Weights of a small transformer language model: 12 layers.
MLP neurons of a small language model. Each row is named by its layer, matrix (up: input weights; down: output weights) and neuron, and shows model dimensions 240-367. Each number is 128 + 24 x the weight over its row's rms, rounded and kept within 0 to 255. Numbers have three digits each.
After each neuron's rows, "fires in" lists the words (lower case) most often at its 100 highest values on Wikipedia text that the model never trained on.

L3.up366:129116128123122151120118159191158124139115120120140118113126118132122118067135137145171140129148136115137127176109137184130118151120163147132115166135131138164104157120122150079136128116123140102149132116180081110123141130130132159096174082139126136132155155108148121138151140118124167141149140123093118173112131179075079138162148132121114147128119081093101147146144138137116136119092
L3.down366:129130145137139165117108178148133153146147176172107136132091132136156096103116140124124139157117116139102163110102109159126110121145126158161134159167099167163122148121119094100176117115154126142148138175153141124130119116145128124096125132110113138145170099063139155182138121117135178129130141119136123129138128108157119121081110110098126168177115095124143107133171143093141167161138
fires in: "and", "daewoo"

L3.up608:144119150167158127134109147131115118133130140158099147125093154097150136163112084127116111111075090128131131142124142103103095083160109143149092145125146133149143112116138118135164125111113157132073168117191113031120140166102131130154093150132144118118167130102124139098106141132150097104156100098127129108116131111128121132126152086109108118083150155127165165147143128111111126076105
L3.down608:154156109143125123114118127068129158122133074122116170099196125090100132150127065138077076107125137111144120130097183158137134112140135126104096131166152134120118089121117135161103165156107158155109115082149104180107134099094144143125109151137184095124142150134111121127133107113126113166137132130146127132097146095129126107101139113150122123109140154124185141129129113124104118135122
fires in: "a", "an", "one", "per"

L4.up763:148164164122123121093110133126136142140089143138097124114096113160144121151145118091128134110170134139134091125148157175143141175096117187093093147105082108177175107103164085119117080133117102172086155137117134133121122099100120139134090133079158116142114121107125108157120110104128104138119162110102179144145151146108154118124148111141146134113143153090147117086135145073115171127139
L4.down763:139146167110137106131136096122157129130178085108116065136129126151144130123116121089099124125135115113154078124156151164174113093143166142101099182124163114132127149136096097118099112105106159128097135140116169144131178121148153104082157126139106120172118145144101103130159106152121154141117119124126129100132122116121128139144168063081125166115130185121115096119119084110105134148142
fires in: "a", "the", "hapoel", "guitar", "american", "vladimirescu"

L4.up290:165150136111166171145155156113112161121170137134130082136134120113184116152093152160091127101128118145092134160102102125092124132115124123134111136125165159112114120136137103118124156107132118118138160082162137086108103149139127128160128153167149152119083133122121119130133094105117162153124137131121113152116118108135127123100091197138121172123102088164092158153116088113132146121119
L4.down290:130073150131136129159130104132167145128122127161114139108101132134162102125117120159159122140157107108109113108111114107178137150173161119095167126107149131152087108106118147133135092125104125129130112141116124151148138132156164096148099123153132145142121119101080114175117145127114146111071141140154143142124145122079167120130116122126136178129081114138122126129124132141135150115141
fires in: "and"

L6.up147:098146097143158163080107117134128104119134098143136150147117144130169149118120154113145149141135131114126089138180130153112136133151106101113121142117155111094131130109107083154174141137170120153108098126139138145144127102131152127138083140142154130124106112140110130142144113110142128107088153136157156131104082074114106152173131145094140145165128163114137158184108154152064118136093
L6.down147:130132116119117111135160169135110130099133132128118112081121157162145108109143115140153103115121193118105128161148112123106167132119131097100141106141110134128081129128120134142152133119112126130160140158141126086112123117133132133124098134099154077138105125131114119118140125156157174092123161104144081147115114169120105116204160084104152118170129140105125158129134123155106124149122
fires in: "western", "west", "eastern", "east", "southern", "northern"

L6.up1080:128119098118120142110101143133118121105143132138107111140074155138124107095109131104114157166116113102142145122129133102154135164151131121132095131079109148132111158151131143149116119117100116103067128143124127112126116126135145157157105114146146124120131147083202120101136148144086159148154137105117186184126129122131138133135139107155110116106065141134167110149123138131127145144124
L6.down1080:174110141151136147171131120148153157113177118155149127147092142136113143123104112112129135158088149175120145119100182138113138133116099176122130135140129130132127106137162095108115145154097120163168174104104113124118158137135149117106126145123124149166103136159145093113129136106098116133151099152147095168123135130143135143155144125139066150124121119137152077140108106132094115182120
fires in: "in", "took", "despite", "made", "making"

L6.up546:056135129149150118101134135096130096158149084128141110138129163094121151091136072101121118177105165127102121085103165115122098103122176138121108117120205147107153133125127109129133145131151110115147117116121115144162174129168089132117122128146178123117186103121115124141102155112098141114155133068168113130127119150124116152118143141120107089106148156100121126148096116116121122131139
L6.down546:118083130153096159146133141151151107098146097121151176146119137117161158134130144102132131082132139150124119105203195143105105179148117110124139133132147147182135170136145150108145161093133139130106173110140040129121119123161126160063134147159101106127067149162151114096099121079136146161154104125113133166131111083133130158103117192146153084141129171107151159120143128072140146128101
fires in: "on", "a", "best", "an", "radio"

L4.up1064:117140161154157109119122109132112110115123155147114076133143102130132147174143092087118150116153159129133092146137155114081190087105153171140151145166132135088129169094094142099110126113107090091113129109142100166156159128132117132145135082122173106120140122114162150111112126151155126138127130105130138119124158147111127127125146150104107156117150126121164088120097120088101147180129
L4.down1064:152107130129087120131084188151124133129124174155126095108099119120156125121144182120128155125155132132151155157106135158119134114139084142114099145163152151118132129136123153152109141132099131112150145098119116119137172144152103120149136131124131141154118171153146140119127166148135147161132088096119130100150088095095142133100103157117131173112093142158118145130118148107118124118115
fires in: "as", "called", "named", "name", "considered", "or"

L6.up936:123122125126117132122161124133120114182155157131144144198120111131096090164120129129120149161120169144122138080134102109104147142143149149095107140102145117138140098154124140096146157096162109111131137141146137092130171127124166116175109164120122123132153131125125135133137110146101136124148085118138132167116183150110082099104140155102133176113111085111154175112125112091137140130121
L6.down936:110106120160142080107115097090147127113093123156131130118135168134115113137102102129153135147100128144118107121123099110146111137093127099116140106106081089098100123098130153122147113167090138091127136103111154138148190126117142087103140148116122112111118092104064135108140101137124117111135120152159131141109118136147134114121131097097153132099155116124125116131156087137118128134097
fires in: "a"

L3.up89:139086091109137083192108173160124121107081101108117127100126102116125126123140142134085120107132142124105133134077133108095149095091168103109127138101107128112145138138111102140087112129179158099174141091107130135113114119145128125130143143169154128104130135129112130123135119144102125126145160116171127102147107131122136146135119144120131123134145100131138124141110129116138085111118
L3.down89:121158131106131117127111104114095110142126157125097118108158150106125101135119125149145155110067094125101164115144127104116109143104143130178132100089142149121110122142098136145124132129122150110089100151143111135156108129104124130142119117122145153141158119165135142099118113132125133110106118127098140128150145104141158095089151148114077160136149128144111108156154136156085169120150
fires in: "the", "of", "all", "industry", "sandoval"

L4.up940:104130126123152124127175109161096145118159115104106155145140130112101164144141153164077105117145116115123144075107120140147156091116122094143123172133151075114118114089134080164176130128106121140145106169098135160140127186121130156134132147156110143090070124124118182145109120157123122122090148120137137096142114144134147118139111173134149114108127161130127108152107145147146129111126
L4.down940:133108094092123110114144143171138146091158144133123089140131152103125108158160107112122141121146134156110122130146117143146093127071122117094134098162143153149105130120140109156119116112139154140107150163148136095111120087181138114106146200118097139135176155112089138166118106120108133091120083129146132104102142097106165138136110168155123143128116126148097125103136126126128164146113
fires in: "was", "were", "item"

L3.up1460:099131143095162122127140151139141142149092188122079093112097097106101117120111120142140181120103163107092102145173106144138147109093137125103144156088108114114093132150129171127129109109104122124091121106144104116082100150110163110119171148112139135150160142166101145142137185127115152113109131107144135147101135120119116115164122151108132137145166124137142140117112126085143113114096
L3.down1460:139166102171135149137108120130125119107125155162167124097105126136140113147115150115107111145128112176151153090127138111144119136123144156106137111110081140110148125102102116129104147174077117123165121158121100068147120105133105141101138122095131115141117126172099103119129091088166122116098117136108095135119135120125109113126144166135128101115100137145113149109138118088150134110159
fires in: "these", "of", "the", "this", "their", "her"

L4.up520:125127129116130139115101155118203099146136140125131141128131182124107103137097124132168129130098121147117116172093123116117132128116153156112102122145112090129127148165165149102102143129105112101110086133144150123111125174109161107149108088109100119147137151132105137070099083132129149165152133146114102127111113130103142122143136122080166134136148113134124140131085110122122137103106
L4.down520:139153121116136101108149153171117098115095129102121148149091151113096142111089100139138128167114137161123146129161153143124116126123180119106111119165129109147152117178119094097151116145144105165128162135118186113117161100127152121066130121156136137138119111096141165098137103157118180110140133166126146125137146102108142148104147126110151100109162160086150134150109099123145106111129
fires in: "a", "episode", "atlas", "episodes"

L6.up1372:058155111132151113148081114141123145117144161141158107130125149104128139132153094150089129135107132141114118150118108112136129138144131155164131090117101135092198124084106151105127106138102076161102055130107113138131118117096132179117110163109135120146105123094105119146156122157178114131139140170104107145137113119116169192107124157093101123150108145112150147149078134109102176148134
L6.down1372:127111144187160122082128149115086113138119115140139136149121136124163089126114171131139118108099144095098111139148102072111141179133131081103110145134140134092093108107110122160128101127098142120146121086116146134152120147135162121161114181132159135116184051173156080118145132120086152108129114130120147104126126126160130134141111094133110154156132134157169094115129118121139162148138
fires in: "with", "to", "southwest"

L3.up902:180157119143100138112128161131112120166114094154087075170097194162148155149143141186123144126073137099091138171125142139156109091142175118158123094138125122127112130150143137143149129104107073133136126122129119142098158184171123120168139203130151092165114107123141153091105120131132140123088142174109120143126108096120134193130111147119140110122132154074129127117114123117097121151127
L3.down902:146140099163075142167156128136162130121136140146131147130128125100111144113119084149149129120144114095096140136121133154148137151124095091097142141138080117080124136140134145237110150160137130145125162144122132145127127127134121158151152115123174143105128125118155136142097136146200174117091110111128094117104131132102178152116100097163071129140123160082143138111112151102146108143142
fires in: "for", "fire", "forced", "able"

L6.up1270:088128135147149146097168104157149166128102136111164098124130134142129130124109147120165167117175106156158114072112074115126142111120140162105185135151150153093112119103110134141135065086120101172154119137086127137179110162099139157150102168086122110139149134140096180135145139156123138141108135115154089121098150110113136148132126130130132095113127131121150149125114175146147153090109
L6.down1270:142136141155111166085106096142121124155133128132140173127124093105127139106161149132070129110127141161118137141103106158158095080118098140144120141172086092104157093165121114136118121121101145131137153137082120115174151118116152135108099190119099110135176138154116163151139099133124146064085144115132169123130144089113122137189164140119141094118110146111129119124169119164107149108108
fires in: "was", "is"

L4.up429:130106113106105114154091153168133156137194141152169169119136125126153121099137125143064090154185142149135141126148121133095131120130168143071117156138118129150104152118139165133138112158137125175112114107097078132092127158145142122164167124157145165141096163112096094119156135129095116084123118103140102148122132073138105114099120107094144097162087106091141113164117100137097137119132
L4.down429:135133126120119121101161105128139144112120097159097143120163145086158108133121128131118131122131168127118119151158103139088160137144165132138124141135117154149113107170146144145146118140126072200125113121173109141105123108092130106143102107134142139120128100130094159142099140161098082145108071143153147165100119167158124114151135086106160138086154083105127107113140140125107134128141
fires in: "and", "lower", "large", "higher", "bolsheviks", "or"

L3.up242:085137141105149109108157119134120122087142124102167136148108172172165135088142136142120107136111112096118134126117162157162125164096122117097156087116146148135114103091120104147120143080149135140112156111136159109157132105141148102164108152111126154148144146122127113158106082124153110110131160133103146154123104075113152103137121147131123123137135125131098121139097147142147127105102
L3.down242:106147161120169158130150142094172100121169144117124147095138107130129175101107155148173149132119128109114122120147087102115101100102142108111112154124088144131108142133182137120145138164140126103129138133164146124126166130114141143149129127116100098112147138134130169127151172127147131154120127123135117186142135111135123114136114104153133171136115102109149127147109126117105096104148
fires in: "south", "northern", "along", "east", "north", "southwest"

L4.up795:114118102090123103087116136118067147139132087110103103126126136127088121116109139081126144118091155105164162117144081110172084132117147124140141124131169141116162121126149165141136125115128160073141100082155116070129128094142151130142088149155108109116113108108109105078058104124106129149145118130145130137148132161144140172093130154115129112151138126167110119167094115166154126113138
L4.down795:136143130129089106132125097156152114142121149135122156136137122137148138120142165115113115101092113109106115097128143164136107116115138137141131131146159158138093120161085109141126136079117146138149131129124110118141163101134110166162118114142131126107107138127154133194147151145153157117157175159158136160151133085128142103110104131156122116075088137137124147119189114149164110142134
fires in: "is", "be", "have", "with"

L3.up1689:143144169151137149147128131145116083135099141096170141142107131159134135135095147140137121149094103115112148081132154141113153099154111147127083131130150114175145130101157145121133146129120098122102056168132126111086157141139146190149106114125152101119161133137100129174132114158154155091186141102123152096123111161133164137102137089178136143167122121062092164105081151134141096123135
L3.down1689:121131113111134110148128116101123136111147136164115159161113086162158169135172135141151110146092146151091190156115138088142146153156166151152129135136116110135134162107110113112115137093123091097135117134168112178133104103156096174104104153086108094137143088158089140126125144141120157120125149094132139129149147145150146114141103147136098125152120116131126122128137120088103138136097
fires in: "its", "s", "acclamation", "chairperson"

L6.up1082:111141123119111105145106135129129123109092119150132115115104161096130131172130155103109135122116106159097131093169133100183136090115096106147174139104143132160142151162157114125107203198115076145088114098137145144166161124124149110100144129144126064139109078133137141107146135157145106121097137085142143200149136115139123121148135127123107136129148137125132124185136086137105101124131
L6.down1082:119109150118180133134128115144129094127142123121088136138089130105137109103177134155132140122144125126125187137107137160158101147124144162138123127065093091153108114132122128120113111156100140116146143128067178099118120156136156091103151088096087140123133155149074105121097123173151124170176155140124122121151151141117104143160124065167107151156081160130102137122145129129136175149118
fires in: "in", "as"